{"n_head": 5, "qk_norm": false, "init": "orth", "optimizer": "muon_variant", "lr_mult_o": 3.0, "grad_clip": 1.0, "decay_shape": "linear", "doc_mask": true}
MLP neurons of a small language model. Each row is named by its layer, matrix (gate and up: input weights; down: output weights) and neuron, and shows model dimensions 0-95. Each number is 500 + 40 x the weight over its row's rms, rounded and kept within 0 to 999. Numbers have three digits each. A neuron's up and down rows have the sign that makes its largest values positive.
After each neuron's rows, "fires before" lists the tokens most often just after its 100 highest values on Wikipedia text that the model never trained on; "fires in" lists the words (lower case) most often at its 100 highest values on Wikipedia text that the model never trained on.

L5.gate118:419526499424518508432474471491544505567551501535485523427468555580506502527477478533468526479526542507480484537514482551449501493459488475548584476479444412536459498448424440529471483448495467488479483477508491542477499453484512391502491486548487507472502414431504521478491550531495460507
L5.up118:487445473460484436509505500446560471545477526438560548478509502577517494511505575518505490492531468429481409486475529521451552527450520561484506452404471513481481477495550474489508526491457498531544471513416479593523432586488472495536510545578444507408534429517440462493494543557503476490
L5.down118:560504468536533531463466518518495536547470437540590619450528497527478482524503521505483422496463508501483456497544494572457520486464501551562486493483443430490476508518537449487454493469486554529493522504465446533564459531487494455517499492495406536605452442440464455499474581489547479500
fires before: " as", " to", " for", " in", " by", " on"
fires in: "known", "used", "designated", "recognized"

L6.gate154:496436487529573490441426436509496522437490498517475479487478552528541489532563513555451439513547542495518548490479508543460504521476406490428461469498479518495484518447519483540500516513514506475452578502484458490521459515450549506488524466527527457531506475592462416430492510441570489496
L6.up154:510456464488537518525481510551498497522536555592479497478503474533515488481447436534458471530453522496491448490474445419432507536509475408443434451608503430465482542524496562473501556558511483393526526525546536512471527484479537457498437462462551494489511522460452493473472560449543514516
L6.down154:530465487453550482496465478496553495512523492504505531534476451586566514537481458532486460569461526507500520518548476430505520516534440526458488489595516486461463556454509566485499536505510485494467528540486521426554545472537558491475473439464540549533445492509478536518580517476524414525
fires before: " is", " was", "'", " are", " were"
fires in: "it", "there"

L5.gate16:511535471486530492579538457525492539441537460473416482480500477483515485522539480501471424522556415487481546441565438469510549492504522560414477474548509472515539418563433502575533504475475502535481498495465465488511566485485473480525517512464509512474525538489501456529544472462533487447
L5.up16:486507479445441548481474455538499580604549555467467503533479606543439540457462496504502496483459564491542551421469460590459489454462522545523490522520562483436542490533487554513466446481515474484522530526519508517498468532510491494440533548523481495463526576437448473480513527487489550475
L5.down16:505521516512546546523562498513505579547540566569507547482530528507595536464531499540502458466550488516497506467438436528500429510518519527494491512529523407467461498580441531460511394424476503465454565482538513513463456448571487528493514465486451483491543589474486484486474547503458579520
fires before: " the", " a"
fires in: "of", "in", "to", "for"

L3.gate157:495493475507522534522502476475472460500536429522497520579568546480460494482546555550515501539442461466508520523561497511566532571513540519502506564447525468551547449442452482537494466407452499474507513580465525501553412472464449497544541436555508488454523461450465437521502516511466523501
L3.up157:466564546558476477529539519420504481496519517485422522516515528490551511476429434520511543528494572486475388504533494499561469473450433440552485474439505474522563501515523509509470470434460504488442495472502548573447479495496443481527536460532588544488486478479442491519491498531524467524
L3.down157:485512455498519450462543502494525524587551517509517463500544578431470432475459597480540495497490559495517428531524574462497524483509538580519520553430501527548530531447480519530545458524475434502488476482467473536481462491526452502518473437501529575389515478489502452509461491464584497505
fires before: " not", " as", " to", " for", " that"
fires in: "known", "did", "do", "said", "referred", "does"

L6.gate148:533462498449514446438491480497551467514442422578526494552518552527503557590563456521492507503464486560566528549562528530531424481484513511482526456550555463493525535552524478491484458452511514462550525467451548480531446536511556468486479497544449450541520437561495419491464521478418474494
L6.up148:492413579459559412474511483485464475474459469569510502527473469469482461571427537476489492539473549449455433482541503503556488498543494409458509480543553546477516554520495503501528447580467440474516479510519558435546581550410489572495496562494521533489461488520542437436438491494463501523
L6.down148:496483508553557508600494551486475444502461545528467500490526533440444481454495511506451580473524529497461515433456478509492490483404489481483531510473489491537550536551416483467496434528586511532523483517494525506504485551549579524483454477491584482420443498542620496454479508477501530515
fires before: ",", ".", " of", " and"
fires in: "season", "day", "years", "year", "week", "months"

L6.gate288:518552518419510535447485495498572548506475563502500549520472498507478488558478457445398499537473514520531527553485481589416497489552492565480470495636442521462460538479568496493511535514448585472488403471526506499472551522544420491520477479470476485523476448534528496483537492478538524482
L6.up288:476494509521521442430500503538445431479519519516461539516514452508476445484542506507465573513537474494538479614465527509531473513533532548442448519533439469526497508463515502559515509485458483499483523512515566503503595507456430491462571523445526494504489471475450434495542522464570546455
L6.down288:567485492606487497516533444492493485444454476527553509410547519509440553449522543502478503493518495422400504447558533490479554524482552457475472459459563478491434501493425529490530474489496471483526518473468492474505522539456507523546486497546521534496508554501504498465535530488547565539
fires before: " is", " was", " in", " has", " by"
fires in: "it", "which", "found", "founded"

L3.gate220:471575493498496503484554469500477470553490447571507542561503514512477487587531525508534554502488491483518475505487563499522554496487494427521531534438478504528413522542473526487423587558439523476503498493518508487558522509495454508536414520440566467478471530466574533485521462512396540511
L3.up220:506475492525520448508481506472487557480485498519582486495473476520522481443504505470494440544456467488505532539488522511525457587509479524475455465557535533483560469467602472511498443472501390456483519515548386494505462498487466468475485483555490507540597500537460516457587509489520477505
L3.down220:529492508509495505530488507495553464494569455508543533517537541508526504424549528496461537443531411493436442511531510539540436526505541558528499510478475524441537510496565487518544477483452495441531591519553556563507414467505557480413591477458435503570507530500484472448448523477478552425
fires before: " |"
fires in: "0"

L9.gate59:462511540483527569515448525502488488489487488535510540480507508491524541527568458464535524508477569526458474506486490496466544459463549513451471526520487487484487600504534528494508506524463550436532516510520514530537473562444547530538518395524468502491488404542454505494484485521466533547
L9.up59:463532478449493581479484428561506500509425497451488550442482439472520534491536499516500491489497557500393423501480558454473491494490571464492465495476495491594467544449549472490576579547499532454536562545515470513517515471394506609495474412504523496508430490471399500528459477524493530520
L9.down59:505553579401561557509533439509555561455534533520544526504504496517528535552541470540441522489507492534488462492407561495425533476502475524467549541523427577473494506496438452422518526460567460437509545550508539465496461485541473521480513503489494547461510569527548483472471478613489548510
fires before: " was", " is", "'", " has", " also", " stars"
fires in: "it", "company", "station", "school", "film", "group"

L9.gate262:542443485471411528491493447499522527515454541513490523440528498500529527470520499595499437520495480515486531460491518407541541435415516364518529497456536483537501501492477486500497464487473509536497492474410410499509518549541489484526518487455431523482516412473474516508508517519483501506
L9.up262:517487543534495528566486469549564542489411501597529468524495534514491543502442463461599499487477476548485549499467594476524509492503447520506449515540472503454521493476507573496471551484651473469477538485538474460483479442408473472470515468550468496448573488503422517548481513506512485500
L9.down262:526501513551506451480520537436495501484504505503516430491455590492473512442449483476496427467496468437526524518470517526484497553491541445436517520514456508577434473477581481440503416511406440461510501493439464574512597557467523535490521484557536486538473538481521471507493566616486476505
fires before: " the", " a"
fires in: "of", "in", "as", "to", "on", "joined"

L9.gate333:426489511500473482468454543568504522491558494560459484530499593502573492529517438458555460458538525499475437572548543523535514472466477501451506476471529489537529549461530495505478496515483528612497524453532465503484468486526518517486581476571533462509471521535499475584480467510554485480
L9.up333:496465551503564510556458521499494539505571506478560528513446556514581483450456492586504475399484532573534429475406508487493499547430499504523510517453422494512448545529491552531468520506514508453450511576561517471494539460446460483443499523494438593464484504592521437513485545500534523533
L9.down333:531518552478491493491466566527535512493485448475534456585491516563470490478470430479485427532497525502506463528507576485524472553462528556455503512506474487487534611484433459404532418553521520554503512432440527561546464434528514507442611489546512470554511494459539494518407524546455478447
fires before: " the", " this"
fires in: "in", "of", "within", "for", "with", "at"

L3.gate303:583561484458465481513592500439373468428474493549509512467494534459538553505498506447421540463491483486466534465461493524445466427451537507530513524592533493406456518512478532551487489506479515502541450532622532559550557463531488512489522468453525501484456481535525467497462496484455539517
L3.up303:587501457514494514467514612493527508447471475525481417515487560501458555523530433540532514555455523501466431574487556492473481512500451569503564444482507461552451504455552469482490513558492460506493499484509463539563473516508509485556478406505475474532615504518552442469461531490460542504
L3.down303:570563474449489545478453519524473430470489490601511536539551500509515543558468513473526498512404542499472559541475561511520488447521576481463527540516488447459560474479487444506506545494501519550464537521468457502443424507496449453484505516497521428544586506486526452521436534464477435535
fires before: ".", " |", " and", ","
fires in: "c", "year", "a", "in", "k", "d"

L2.gate308:534574450529549463481517528527519501467570519485492503499469435474493549575585481507566493475569497527498483509433460477473506474442480544472477479490452495452495492527539605505476537568511415529502540501478422487502610504475489481561542474481505516484494476515518495468488451540573461460
L2.up308:562510550470528457444533559527560501462489524474488421526518463462557505544462542491534548424564519486574476524506496522480425495467519494480474475549470549493502479525564451495510452512503522516479488507478375448478571508476484488499505531504529513512564472542568415470462520481489468488
L2.down308:590520484480544510490548454467498462459455531521518483483545465462476534461544531516548547467524459539502515499615514535569514480502509513507519498534447511596514490529531481478520385496446428561509527504501435478457485544458462495503510502482457488563518546453505471506457502562473482595
fires before: " |", ";", ".", " Oct"
fires in: "24", "apps", "31", "22", "26"